From a checkpoint of a small transformer trained on Wikipedia: width 192.
MLP neurons of a small language model. Each row is named by its layer, matrix (up: input weights) and neuron, and shows model dimensions 0-191. Each number is 128 + 32 x the weight over its row's rms, rounded and kept within 0 to 255. Numbers have three digits each.
Before each neuron's rows, "fires after" lists the tokens most often just before its 100 highest values on Wikipedia text that the model never trained on. A number after a token or word is its count.

fires after: "s" 32, "im" 10, "ne" 9, "o" 6, "el" 5
L7.up227:110068155182135096098104135176142148122144127156147101147188209142157157139155193151124173166156129109082129087165112085122120119146126112130114176123161140140167077096089146098142203115133109152114129085141121128131108110059184083115098096105135096178075120177127151116131155151188199109109180105108111195118119147132130107092086168180123089127185104102126163087067090093127138123094101102133133128110119118151117130107125064178110081139139116114097055065154151127119071077060148108104103075202125131109166111146123156135143154142087136114093116115133060123160168133157168116

fires after: " f" 22, " con" 15, " so" 14, "le" 9, "re" 4, " live" 4
L4.up146:120119165124130174156106097177113118114129079132111137137138093132075147088108109136080112137098097119124175142093174073160154198133121155185137138125121153092077100107117112099144142109128187167100158102180108147151173116135162104143145121127157152170129091149145159134192141152140109125077185104172151116112141131088109178163125162117105057143116063130129079106135069129080134128114110112184186124077091104075119154114112110102058241137061086182146156142096175099095124104059134096124076092126124107178142152177154161135147076161150150141144119140131067164146094113147162102

fires after: "r" 18, " Ch" 11, " w" 11, "h" 6, "d" 6
L4.up358:137145167119144133196145195132091108207093103141126087169154148124170137150123116090104143109075054198144118143138152163131148125134102143115138181124164113056147120117133120073107106106076122131132082096145111119055119121191087096159139108173204116156105087070116140099128130204106155167041147067153136115194148161167153108161153146092116125092088165113133181067113086117124116133067149095115143105131170138109129110106068182126166136166092094151140122086108157108098125169109123122114082157128187178131124122113103090116139107122099134102167120149106117165117130177126071130

fires after: " Co" 23, "or" 7, " co" 7, "ce" 7, " Col" 7
L3.up224:116142125103134166137200166110131186155080094029143098120111123161156126164137154206154148147141120130133157156170119106150141103116115130080093176140196168120127148139078153135088103144121149137099120144115096088125106109156140134126133139090155153191065091127170094129129125147123170132086047125103180085160177094100089172150141136112156130099148069124104113146172132125123095128089147101102092141156118119132070191125113149180185165118110066118169097130161102101092164157147145099133122079146117119099060093195119132121178118073156206130099115203115103141143069098162140136

fires after: "s" 23, "f" 17, "ne" 10, "l" 7, "th" 6, "es" 5
L7.up516:142126191117110105146131054136091145097111108125194092162188093100093082150147194095088116129147172118109156134141116117161083072121132101184118109091127133168128129132116103059073179122165119146129136155134075125103130127106089141154150147154098150143135110160169136180097119103116141139141118102133118120164126159148117192141103137101162146115179074096119158111079120117086168125099147069134120154114131130125136193178150108135083112133152110136187090098142096088143219073125176204118041122135083155140150170099181135117132150110148152061111156097192134107117102136165192067

fires after: "en" 15, "n" 14, "d" 8, "r" 5, "in" 5, "an" 4
L7.up438:126174135102127115151087143153177087125139106115143106115125162135204191103087115132087167136140140138150160098125161158106143103148132134105082125151129108111147090094077074179124136141118061183109119140170162102069174112167129163146106130084094097155150109031114117140162139132135139086112231142120165115164149137168110101105123140144137124153091173084153144158115123093112104097124095145098130109127097187158074124117147123177190149111101174140141065083141069108124187168134168061128117132139160153121176107131207168068163092139069188122117167110150111162094173153152118111

fires after: "ro" 30, " c" 17, " a" 8, "lo" 6, "ri" 5, "c" 5
L4.up182:215126114178150093069164125101106161134127125122104126163075120149124120150152123170088176154153105192144191132192076101139099176129076110177123070133114113103079136071145107072119130078098130132066109167103104129155150143123137094161169126099099132159058197156114116161082139154143128120092137082166104109081085101131177162113108127074152137099086149174142092132147130131119108108167138122157118084107113148140090061115113116158143148127098098146160111059159113098191154176128147129156180156084190142183132140102153141138160159103100152067166148110082110087171131121171110155

fires after: " an" 24, " one" 22, " An" 5
L4.up5:093182108104094137101158128156091109136140119144043126080167089105146117137092160133137114160128113168120125094147134107103145110139121079129158160103151183112087117110106089163146180111131140071119116228156180154074135163113137133142120185138155115112107140147123180098116171097135157157074101118140166098152125107136126121162133131153170158196174124080115119122048196105148091125175085079124177122119107155134119104146157064084137103088125155099124093071085103127154156166117103152113070087137203090097137143123127157046132112099159180096158109091130116200159182104083134116

fires after: " C" 20, " a" 19, " A" 8, " c" 6, "c" 4, " " 4
L4.up330:106156128131062171183140105200156173137133160150072073137137131167126185188139132134040133092174107114114107125143138112135129134111137163123105090101171067182104183057125148122131166097111176145122089064133124153111137151162190136122156078086179145138175104118146071129164130076119132110083133092125114169105162100102149163166128106114130152122092128104122136109152123103136098173105137175088148144151131105134133146095134117070116066094135082125071090098153083168152143150136194164106125109157094084110112102202173188130139143091151156109148167155157072081180104170131120128

fires after: " C" 20, "c" 17, "ult" 8, " c" 8, " Do" 7, "ist" 6
L3.up95:154095105122145200159138140144169089128121175149118122140149177089113157138178110198143151105140127151131140146093138108100135119163095100073154119164180136076089141112092114158091147131081108067127134097128129155126146144075069168103116150119101127172168140188159139136148121134181213150088121103055150116113119083196120160156123127054154130108139149112133099158151124081129115078132132096136108151112117065124109094202084129140136090123114127086135173140186171131178169118198082136165107151126122174087112117062130134040100052105110145122084124180123099119134160128104082116

fires after: " re" 17, "D" 14, "J" 9, "cc" 9, "==" 8, " (" 4
L3.up758:110120099149145142171184101088138155169080134189103155118153145143078152134170080117118144123158148074182145155122158149126117110146124033143153105092173155110167138134076137152106110116152096108144171143096090125153150119119144091132150128134205171067131110147106149083095107124168078127167078111100133091132114099159110112141113075166134084138190111119113222154129113084149120166079192073120151156157130165139181121152136090155134166161098088067135102104158134169157147119173138131100164112127106095076081100167106152042089129050106098146121140094145123126175157157112156081

fires after: "s" 22, "c" 21, "er" 8, "al" 6, "ist" 5
L7.up595:035113155096079135169141169140140192187110143069192092138130121102101117167116139096113116142117125096186134180150132090180182144176129106130122170131134131124098119115124170093127161132095140160139188205116130178148114115116108074140127143098158132133145116121132093089142079132135168153155104132129151072139119115136128164133117138111063121126123146143128109129087147082176136151096133161096159110147090088198060131169110186116094042117111102170159164092136163118097158148085140203183097127104115101142128113115099071071148063105157135103106103128189155123171128070165177130

fires after: "s" 31, " con" 12, "st" 11, "tro" 4, "ne" 4, "tra" 4
L3.up334:104181146169103116049105129068145131090084149113171073103228162107172147118123160150168111105107126120190168111160154127170145109156143142103133106093141135097138071182159107136120167111111105135091129182166119165129129161163147133107152122085113154114075170155146182105128170145109147148145144188158112139076125111174119136127165160148116164077162114131141129131114102102128130140090181159117111051135118084120125100102083085086100092140140118126053124089150151078120116162096181175104089135073173189146131168076104124071152106050107153096141138083109130090147085184123117125

fires after: " re" 21, "==" 12, "app" 10, " and" 7, " imp" 5, " but" 4
L4.up217:107122076127062065127136147107139139068158128124102146123118158098121088146126100154158122098138161163172136165129127100141094071148094050133130096106174093132078106090178170137153086111107101126154118124091108111179103134120118092130119094173112159132123059176099112117112132099131133096115151132099094168107097161130186185182094134137126131104127096131127130118112111121102162124069184145175173126127131098118164157112178077181137187133044189030113152097176157184109087086197158188162144088129132101090119136115118130135080127088102145126141090110159140141138178113101204117

fires after: " st" 15, "ho" 14, " at" 11, " f" 11, " " 8, " g" 7
L3.up732:120077115170071175134101161125124115133100122143140102218160096162172166139092109101119153103149123077096148084130122180147133177101069076146143119076057147109128118110119184130086171048125103126095190151121155145136144145190116090162119122195081145168117159100170095136113102155157129134117100110113136153153057173116135205117127140128123104144117114144129113134168146135138165162140119153140165120095077108155148152114115087103132171161077144163154116181049141113135104118137123111090105146113098091090176104087161140142144131166139161093134080165063150044113142129116067193

fires after: "ro" 18, " co" 13, "c" 9, "ad" 8, " po" 6, "or" 5
L4.up595:138105147112133146155132081085206128192074066097163129139130168141110158159144098104172108168121118127109148159172143096187118139155157141155128125118165138119101159061140093080145130061100153095147128109129123149055168185119112107138109085149122101205139101145137117190131118130094071098137092076092123104096134122112051181071157120096135061122135120175094114136212113149112142184111146056137113108165086149133097147116133153115149143095174110125130132095146145136088129123104143104143078149138132108109105118123179102130187121104113152120086169144138215158098169185163101067

fires after: " the" 18, " Te" 12, " an" 10, "|" 7, " San" 5
L4.up336:124097087104123034117116138138169159067162140165112142181170119103132120114113189158132131137156085132124125112133165156077136109150129093151096122147156148185072114139139103090161129198110191122119118101142114089101134100113117107175116160076088057173128130130129129140137079103102036122177108145161134201132120097109163136169193163140068152147182114218185116124146169116166090149112132101091141121089092101094185128162196054114127092118178201092122107102136132086193151164149122143100098131136138140119134131094133097120132141140150159119134129109073148119113130097104097102

fires after: " " 20, " an" 14, " Ju" 8, " mo" 7, " de" 6
L3.up571:130170083138147137142064137158135137104143133159113146077118112143192093132155111132093081188158074100129114153133080096148125121103101099150094086091138100127114119139111136146150106085116080073140161156124149178108108122135168105138156161170120057102123135132148169163069101104147161145091118141149145084127162098098075109084107164109156163131152098076173102118125152158134109153155205087157108100094137092087132208116196142198130130099156091083095116129070173167178150122155109063197161109102131131110111059121129101150088163087115095155130145190154148132137191157168175083

fires after: " f" 25, "f" 16, " con" 12, "ü" 8, "c" 6, " mo" 5
L3.up701:133125111159098129139128124116114107117134093079087099084181125129149146131185158069131129216107160073108133139119164133108086094085093172151131099099169108130116143136105049123109152129118114136149138123135166172113153133131119110173181155117135085164136171131098135096118064114133126195128115153080156110140107126108120145107164129085112114120147140131155146120139078093083104181200162135080148126106135131129125225177196105087107109201113174109064115117089093135173182119171112080092087045150155141092113119089130113073145122116135153083160143196099090185163106129163133177

fires after: " re" 31, " ex" 14, "ad" 6
L7.up457:087174114148138103182128123115159140078079174119116112106163149139181147126102133138194111127148082121141151087100130100152094143092130173136172127171136089136087070100085093138118169155148153123094101148137099082146188085160108169122186151130162130169097126100168137131155162133115147127059074156154073064096200091133132156090119135108103137123078090138080100085126123172158086180159162149057140120113142150162138071127157102110158116126112128131106147089163106223180154142150200085078169113116123089119146168075158131131192137157101055107138138188112133135107117127131120135

fires after: " in" 14, "|" 10, " M" 10, "n" 9, " Je" 9
L4.up384:122175169065106097133116118177113128156175167126056123066152174173139157109218147118121178153210123168110133141147184087139140132141081127123154110066135076134074155113111144129093151168099122121134138160100130187104089133126040134097109132157121097087155087067162149133121111101122078129084066142125133083101096116104135170105105099219108104123087138138142178071138157093126099102125187093127149140124115110137111087149177133120118141147132103127156123067175103098171116188145124128175111214115100142160148153136135144185158148133115109126124144141154137144148154103134189166

fires after: " con" 18, "per" 16, " pro" 10, "s" 9, " di" 9, " Di" 6
L4.up80:122214143095158097107130161136087094136171107111150189165181126124098133080166130133156158142098080096116185193136117102128160074091154177095127184141180123077086147187107100173083094174163138161134153099135158130158142192137140084109170100133164140149141155110158131092164098137088189181080091128110203075145111130163098161128147152137101122149143102161156168131113126107084088092173124124168089125116136134110114117050159140134088136150125065077061146119087115101120133131071041117138096123123155165113159123116126147098161123072132101112141135174145127089144108154119179135

fires after: " a" 31, " an" 14, " c" 13, "er" 9, " A" 7
L4.up528:110039149097110107142177110209140129141098094125106150126127109164189126127161126144100080146140065161134110108136100136186090132170136094121182088122137087157061088141104076152140117136103106141166154139094107118132089164136122078133125148134159183146134141153147161177130129136102127158104131111147156159076161121086131148092172127171111189105122092143153174146168135116121065122120140092142149176099111073168137085122100079147104165093152134123141104109146184126152197066110127125195142101177137055101137212128166139086087116138134163132095131190114140198162148081093143068

fires after: " f" 23, "p" 8, " a" 8, " F" 7, " E" 6
L3.up562:131153153110124155141135103088179089148107059099107127089135073148140144114125167161124123124140137081105111125116147107116086110169187087173077118102209101160132104122124162124165107125131087131096126205105132155125141156137055156099099155118070154158081133149128167117090108190063083197148137144084094122107132127125080163122188147134135122126101077126106158145095096150117176189169115141178032120076118143098161135064162088067140093084097185157142166096183093135159148161136126155161108116150181130135151151160158168150086147057131136156143140127131174094130147143144126115

fires after: "-" 26, "." 21, "\n" 14, " E" 7, " (" 4, "==" 4
L3.up364:177064121117148122156182137154132120119126167135101156105156108124152169172130081167136164174093123088130096116130160103089126087139108102190137184104084120103134138153126150188165119156179125189137148056106098066092080123130108102106162088123167069106119129129129189106146144113141088176184151098143098138097129154156119141071067143144086100153136154109114120110070154167149129101138087141070119185095139159097097122095160147150131162130182099109104077136118019141118062117173152080157148140160060082169139144144132155077106174127135167105130116106144101150110116111163121064

fires after: " " 31, " Party" 11, "\n" 8, "-" 7, " by" 6, "ite" 4
L4.up71:086118133074131161143150084126139127152104067136105110092127129130149155140083137153109123121149092126105212095117141130148123119106171149169122076101106143118141147125105100186177106119139116107148087147120074162168096122127036128094155147118125095109124197083148136136176133107075114077113141091164082127144112136115143109155131171167180137176140126100089144138029122146098194152180105117121135137138123186111084069172147127147070162101132122131062082141115161104183050169116129106197166191164139165176187139120157142102102180070124153150135095130156124109138133110171169124

fires after: "." 36, " Col" 11, " re" 10, " (" 8, "s" 6, "/" 5
L3.up86:109186095140161146146101101123087147136137113047072119156141175104153106155153146102201137141133132119148107141169125081115103137136140088151132178147158167208095161138110102142164140144090151173114115060176108061094153124122041125117125115175162165134084088093139093097131137105214104108062111155090128095128114111162089124167142086132120168099094142078134131166085144086150121122109133151144190167175105154124117126013094141111094142134160144115155118166125087173191115158125120118096118083125072131088108147197174142143130164159157104135076098141130157130123125126092114121

fires after: " A" 27, " a" 15, " C" 10, "I" 6, " the" 5
L7.up112:206110108154112097124103137046106117191118127124182253116151129092121166149148136177145122077162106087113052137129113129166071116122074091138125073098118099157083108104135154147151098156101153141162154165119124124085064153131104114128182094143137145097147114105119103101145154173086071131151044140103142151144153092109157101133115168154144152171148124118165132139133157162102109147105159047083139151162157080151100135126084105129131126152097069123069125100138117140087169066117126151081182110117109141181104141206134104101164138160119116123112140150153136138087102104182151134

fires after: "|" 14, " E" 10, "-" 9, " Te" 7, "T" 5, "–" 5
L3.up550:134116124176084123173138139096160125088188083184100050114163158152164135132087171162158112117154084147112138131088167096087048110127067090121142115117192136127174106137158169091183083106180161126158131114107115064096104104172143161085135170153077102130159152126131135089096164150153120166131142134141100112078128136099185152103148147155093134137133166067096166149107138091151101179179194041168117109089108136159097086163154131145079109101093145157161100128120059099118095156184120131151149186196107123104144147126103113137136164094137128066123117112144161101110154090120128132

fires after: " con" 21, " c" 12, "c" 12, " at" 9, " in" 8
L3.up415:161159126127104179173162136120125112156095162132119145092160066108105175120191155120122109144119127105095145111157139195105095102113126092131156169052111121101119168073142125145104094106079062099113113180158160112061058168168144057148144106128140115153149154131139112154140075174139168136113149166095081127099156178163107143154119172164131145108127108090146125153164062055066123084151183101125137102136126084171100139115158151090111097106182182085100165109192131089150140167144119101111106130177122140103061158116184147120130157123196141118101172120139124129178110093145095182

fires after: " Bu" 19, " me" 13, " Hu" 11, " ma" 7, " b" 7
L4.up730:103139146121137172087112119114129131125129215124127106109101138124203106104098114101066134074156029153056166092123117139115131142187145165140109105145099117140100116144036092139158064122164111163111112116134134151133125162166062159132196144161143095092065101135105146114097138121085063102149130170130104083148160134109151124127154103129145129051063125124149087124120082163132115169128159196155119125160195100153155168108144126182124122104138119146149108118175181139109169121106173099114101143124128136166149045184122139160152117161141114131121092083089188183105098137138157148

fires after: " " 41, "ate" 10, "es" 5, "ci" 4, "-" 4
L7.up597:116164083109174127150088177169127183103101122164099141138171140102163130144136156121138112160150116116108144168076117092107069078114133141150138154167126175142105125119145118077152115194080129158146123090130084160111140070160077088129157218111135134134154162128131134138137114098075160127095137123111144124095068090174105137058058165132205165121134115135115136140072160095128163139104097115125175132108184136144154148230136145107104130173141121147133083064154123154158085074056084123174159156134099134126143095071104153155176099093123151117099162129093142182068095100104145157

fires after: " An" 22, " R" 11, " M" 10, "n" 8, " E" 6, " B" 5
L4.up325:102140117069125090141164154135145120131171214098109095097161146175146138099121127123120058095121106189193071145124088166102087192172086141151110092150199117113058172125131134137130089185166133063132117179146144100094126159087131135148131112131180129080161126144215084094124117150143131131105114075133163118053141135090096122082121148152095135114140157097106138079036170134133088115189154110148130167108112136104119151168105150101069157157153128143101088077128167079171144152116121141136130144074084109126098145176109185127124145119090161120176151131124140140141160147128136177

fires after: "." 65, "s" 11, "\n" 9, "st" 4
L3.up187:099161120142132154117116179044094149116055112115180166070191178094156142100151134136240146098148140138177139082150114070134135141127075090158095178162197133176107138130121070101147124146110110144086163093142101177074106123144134163091149133152109111155124093104128146108148184109158192103125074136158117113091140096208107103154122097141153131123158129072082117127123094159155128145108163147134150135095087104099088133141168101069114104122125113108114112105128090145142116122084197170166081075165124177155100089109127127191111113118099106131131160168103106098176099126176132109

fires after: " De" 30, " di" 11, " F" 8, " de" 6, " on" 5
L3.up648:120141117164095144143119163158090168126167114136144185167112160141164098143117089126067134121106108136102109157109170145094138125085122103059088103106134178129136166141108102136110179134193063090104141213141117113147133109140106043111150139178159181113109091130136116035152099124164171141097129164152189106103147030113109110161086137084124115064136096102146123119033137130112117139139168118150213130157115151110115095149159088076106139170117145107158117136093113149125087132133162098071133096088152088104177143159149150131179134151202122165131117139157134093121091166105151138

fires after: " in" 27, " de" 26, " In" 17, "vol" 7, " con" 7, " re" 6
L3.up288:107144141123209121086164224155084087070121139166153171169111160139065149120109120172159140128101090120132118145131170119100142156179089132135158084146160113174137127116094120206126112117112129138114136152047147152116090128075141144122135137072121134101155108150181127114151116130168155074100096192107143111091128083156105127151139155114109078072127145073142098107041115093117084095133153085133092111099139128098114122137187042135110158131107147111149105169175159127141168190128217194123154118156118113154071185111148145109116123136126088140112102102107120103159188120089142138

fires after: " comp" 24, " Africa" 16, "sa" 10, "," 6
L3.up503:149061142156122143118090144131097094145115135123115151143160154166145098157084132156169108104113102157109100159125155098151083132098124116163122144122131158190160117180199128101111132164129126215111126101121146138108106119188041128130161065144178105210129136180158166160115121101065144197166153130146127107129120102101137156143118192135102172103148117116127120123107115159088089164155114139122129206098128105081064120154106156101152108146171099091130138147068045140080135139069147078165148145109117122113062091093146107133153055112162076096151101188082149162078138131115129115

fires after: " A" 30, " a" 16, " Ma" 12, " I" 9
L4.up256:101118120156143149153047114133084153160104146096111138079168100109174161101131098121055123131103159131083150153126065100108107154128152071177167137120120126182128144137083158085168108156168128127119161145084088097194068148181128113097114095136109060099149149099116088153147157160130102110100121049129132193153118158128107224150117151173131081177088186122133149144127110161136121164063141134081183161153109130156119076126101139109143160162127135133145106065119159110186077088161099199098105150126103132069094106103156132125137150111060158132134129115173114110164131132155170104

fires after: " T" 25, " " 12, " f" 9, " F" 6, "f" 5, "F" 5
L7.up349:110020169105164110157117160147178128057184174143126133142118086229124155132164116112191118184136113128105141120085101123106090160107097085068143103157153193080136089129107154124105127138104117093130128175176082092097117150185141064104181154122177192109203096135160134134095092132104150120142113086157087122081154156096101197102078089113156115087140097106090109152148156168131138169074138176183106144102152138109085129097109131151156081112086094124164151104132175150137088114127135142133136145136116060112130113109109145110113137168119133131145110136083099108107133185145149112

fires after: " I" 16, "n" 14, "I" 11, " A" 7, " N" 7, " Ne" 6
L4.up694:118120123137074083098060094146191114129145123122146137116150139119140207100105110108132151149138119180081130146168159168131058127098106131135080202140114105126097165163117189153095106125093152150110147127192078141099150107126117097172130127126188101067143133125183103170129139148128139161089119100108076138144119139099069183152135124151170167130121157107148153133121156065087153101203112138124181114153169104166137140090155086108100112147184083095114148113075099149124071123100180148096064177107120154124101106165179130125119166131053173153151154095142139152099068115204171111

fires after: " E" 35, "---|---|---|---|" 12, " Le" 11, " Bro" 8, " B" 8, "-" 4
L3.up5:067104119134165064126148114117193111113179049170135098055129136133114124128130107162117095164182115120143140130145161140108127155101112146139164123092133075133135101107209121123175141179106153165150144146088139095105138170186080107183095151096123103112080144123151138176086166110065089119142146139126116120124106122145144129061101172131126150163101141192142083099106117171166143122091158137155111129113132057138133043125175137121142148132084122217140130128146096194097081151122095098131151120169152041083130101127075125187096080142147100090163156116196105143138140126154134148

fires after: "st" 21, " de" 19, " re" 12, " De" 6, " Total" 6, "p" 6
L3.up728:105108143113136066134132143105088122104144154097117138151116112051118113161137195129106143125152133118123145110153152139086128111058121070133158136109146137128200180172130128154110170089193089135109099096104129129107145110127115090154149156193115087138135188106060158099165102111138156114122068163093190097154100061103194112140134159100143136140157145105144122110186145117129175119124170093179094151125201100166118122126184066121132127126150150152113127085173097068145112175138157139140134127135069191148107144142137169100096170129128064116101127038141193059173178149143121112

fires after: " g" 24, " b" 22, "low" 5, "b" 5, " ma" 5, "fer" 5
L3.up756:136068117161124159092087070160160102140118168168150122186105131118125105109169097080104090173148072134132130118081117145114162150187153142144155158139110095178135166128176095138165113110116140097148145152162142164165113095179072157142151116134099157108096151127110064130078161053094107083107118166135079098143083101154112150132137114136135097154156152103077118166130109113122074173088079100171124162077080089117112114130151146079068139151174033139153143170161138116150076058123138077139148119090153123164174122083128128196146103183160120189093125132181164139128168138115105167

fires after: " G" 38, "G" 16, "B" 7, " Bo" 6, " g" 5, "y" 5
L3.up450:167117123160169148060175119135119135126111127105139132111156146167141130092130137156108180139186117105122210110145088121126123164144113135174128155149092176178104126161067061063154174110127137122116079150102153120170123128140123099169097131116129142116108061055146035060182128118146142137139167159087189045069144092101154130158141124130117095114086143092194186130113156142198174206192078141089152134099123125107130098143135100124103124174071091128116095130105165132045135154110150104105143121109130112116144147125121091105115140103142162154150094160165104119104122167130139163

fires after: " A" 31, " a" 28, "A" 8, " I" 7, "s" 5, "c" 5
L3.up150:141052106118147130128036144138167109115139122103177170136122140138175205155138137131162174159081120121198164181115121078113064115127085149106077155140170111133165122098101179181100138135111080122095107089165081146141044161182147049126170138136107100080140152142101130118098124151100105156119103109122184155143134082123135176129108154158145178145166131118144173149128125175117064100106119124114127135121173044136105148065124135181106106142056153117110121134162120168154132072070106165155093123127056125151142130152153116093115085116175106179110158172133120132135113135108132111

fires after: " " 35, " f" 30, " F" 8, " con" 5
L3.up752:134085103110111074180163206121088104134153117110127117088203142148192067149151068110190129134082173159109097121048175201076122142155140175198070136115141118205125147181139114094115169101101104133137117156183175183143146104140101104098119157125136088160121122119190124108076153173117144133152110097129177104114070143085104125154177148155125145103134108129164131119091103109155132158118173172175142075107089169143127096095134092085120083087127161100135119124115099167131118122067089126113089094180167123171134153144180128101133133114157151142195096158130131144139141122120150136

fires after: "\n" 35, " the" 27, " The" 14, " G" 13, "The" 4
L3.up628:129094107127109090157211140094126189120091111076137125064151159153099153094122156113156153073122102085115178132119170115126061148124063108099143151183147162134094113176091129115147163145092139130109164139139137189126086123150150161114091176111152154100088094116158153076129091058155156177141120201164133105143150067097142095132083087164123079109144142089119139166068131130130110149204137123185183074097096115054145117149147142143103191135120164105155106136161140127073147115097116161145131119084154126107138183136103137087179085126178116146119154079090139093122125154164181158

fires after: "c" 25, " co" 14, " st" 11, "ne" 8, "st" 5, "co" 5
L3.up294:126116138135106158105120089070072160125053115136193127106128118189127137147156167180076137120178098068080169125129181162102141147150146150138096117087151183136144114139140084165099205039071140093162135110118124120130086076158116116161145056070146174144150131151142132152100140135103096144049120109180117142103111138153117109160106132141142133134181071117119053120179140148109159151129209148171128079180101095187100137125138099113089149131100137171138111143140138143116101151135111166085123111140105148135168174119148099102137154104075110121129075090083092119155067118167168149

fires after: "," 26, "\n" 26, " (18" 8, " Gu" 6, " (" 6, " G" 6
L3.up470:110145189127133151127093141162140133139094096153139170135136120110068187110090118183149159116103142138132141117128141151126122193114111125153219093094087157154089080122137145132082156125111127183116107151167094139082139110146149139087104103120149101083113100116180163091151127080071189191139155109165153066106068143193131137154120049166158082075114102088112168170084173093115126134104150107123120163060085125103127151124159115107132143148116119155186135174126126144162124072154141088160093195106125179193100088129135115136161128066126095153146179111056107139160088169129137109

fires after: " An" 21, " an" 18, " Mo" 10, " " 10, "n" 8, " mo" 6
L4.up58:115099152063129107133165133109186174103162145158071117086129148105124146147117168124112155132159100146157106176164131087061096152135146100120077151111029133102127162186167098098131117152126121118156093123133177199114097098126162131128089085101143084107154139103132140170093143158124183101112035156133167083121122107065099191086106132141143121115133156148129190178142187111130147149120152118131121156118164167124116147231137128082106109114046111119135126127196133108166107171128168112125133126074139115143143125155117100130079086073155183061118102140163136157147149172152150152

fires after: " co" 15, " Co" 12, " po" 10, "ub" 9, " Po" 7, " mo" 6
L4.up385:148116132143133141145138143136129195105128068167136108176112150118205107194116146180113144109092149073154129162176125105111138124127159128110075124167113116114113099078079120080117195134139135100123152118141096099131222151139135193127116148083175167172083157147102076117168110118130142130118050089075121122103041166148150148119070149136087091137089130100144072167132127101114173113159148031140089124121144103120123097171144123167133181163110084182131146136122148196154124164097125128112111169149133072111109076160113124128171090132174166146122131149169137109112150142073134061

fires after: " h" 20, " A" 17, " a" 14, " co" 14, " Ca" 9
L3.up349:111096131149183143120156068087118185162125166133126199097120134071084142144136131170030165099163141137141138125143139157137066130097083159065154097107117085166146151110132201099092140111070125113156143147097100113165077129153108099177082097152149104115149155201140149135134101090155144105103069107130138161140100101139155125132157134161123094099113150106138100148139086194109137143136163116149172062161177079146162209149167104151083154085087111156108109132131173121087129095141141063111076149141112184120119085161130094157160134160079131163148124067142157157162136135128067104

fires after: "c" 16, " do" 10, "y" 10, " d" 7, "no" 6, " c" 4
L4.up237:175180068146164142155129102157157113156152070130123162173109105102124100165145112180109024103123040115169071142131124112147113093120130142145147157164171096180064165140142122109136126122122138154132079112077135157143094105061098134110183138162110174137077146124122104131136135102096143112124149069141159133174156084086132102160094157104171137066162092133096163094138098158151113120077082074145064137142099096129088117077067117125147161114088074086150127111173059192104162131141138138158170122150136154148150141151138121106109155077097159139156181084152147156174144139168162118

fires after: " so" 23, " at" 17, " con" 17, " Qu" 8, " in" 6, " be" 5
L3.up65:109121140146076125071089141172103151127152110129145183135096076147117146097129137101097128188068131107149089115111135111147141162139131122183142105166161098087171086122154132086166176113143176137132116116108117162066121126103182123095194062137166184127157120170145164129122124098061104163137065043144120104175150129130131136133189158191146152180160097147136081159105111114125101125055113117095097101151104102151111179098176110050115163151130149137116185091112169077067107123145178131094112186122111134129075127155183157108186064091112119159125114139149099145140105084117122117

fires after: "-" 16, "–" 11, " h" 10, "D" 8, " the" 8, " U" 8
L3.up577:118100092076086155185155144110178116104177153210175144156134145146158136155147131150108219140160123125119153198148142124117115164105106077095133122074133141103139111093151148107143110088184104092105142128143084156150191106184170135196179102069076149038081192088180091080113132098152139121114137096189146142153175107118186096141164106128103089077146121147135168145110110110114145141135128047168129164082112122128136135113129099152092142144125088111112144106072132149148155148113139129083130166109104125095118115155115107093134098080145143078155080082175167132133071143093144126

fires after: " re" 28, " co" 12, " Vi" 10, " su" 10, " Ca" 7, " Di" 6
L3.up74:086195086149211145128131114056093095140124115139083096119175145087120074163099178145154143128152126141099123091121162136116076159148108102188122154222135149120138186119131089120130161152145116110114109129118106055146138093130140147121123129143125140087026111145158189104156138114114099118095138143131077107119082128126159168157139099149105136079110137063131132076159179158167149094124159109157105190122147136131159081161134119105074106118079163092140110064136184056116138163176127109095155184158104143180159113152133145121080132148047112151135161123141192099133125157119157156

fires after: " C" 19, "c" 10, " Pat" 9, "er" 8, "C" 5, "mar" 4
L4.up742:094169167058135109129158058142083095116089111118088121126107100157115141157179129062143171117163111134140105155145110074157124146170134123124158105109121106131117107130082206145132064174084132174079151104093164162143112154102145122147102135123164159183117128125146072121087133138133108163050142142168145091141127140125126145166133080117094149147106142140139172110070124138124159116176194126090136110097165127178097111142148189137176146112168166055134166092168138077113122135140138136100164137068114151092162117161189159117091115122141062133063157074209151138160115109180117197

fires after: " b" 25, "p" 14, "P" 9, " imp" 5, "b" 5
L3.up466:107177117100085096174044098087096080108066179139092103151125142124142089142101150198152098133087135149132140117127134129106148141126169107147100120137124135097097102121108156181138104160138087168191106125148116145092097169129093170137132081200091187121164130137093122128116142122176144120148152118071103102116142094092142098058068134113125127183187159124094117149058104180087090147138108148115126111073119167098143133072190119070173063136124141102136150150153157143137129073084182119113121125130113122189130156164147167181197137153106151165121107079201081138156150102118102138

fires after: " Ch" 17, " D" 13, " vi" 12, " result" 11, "%" 7
L3.up445:132080114160116175139135085151151151173144165132116184127086192134159142087146091142089107070055149145138144169170147136211127125129047141138164149159150093103094132124095115159100202159064124127094165105142133142118134127161122129095163176139102070096155115138141156127141082139149147114132107092090092143059152132148159157103081141074088146114090128058119179120161139102094142112088179175127125150141144120067092100153096124124092136145128149116064071160119187143091141179162123114155121104126164095128145138175053139128102106101136126117195149101118122164123142088189103200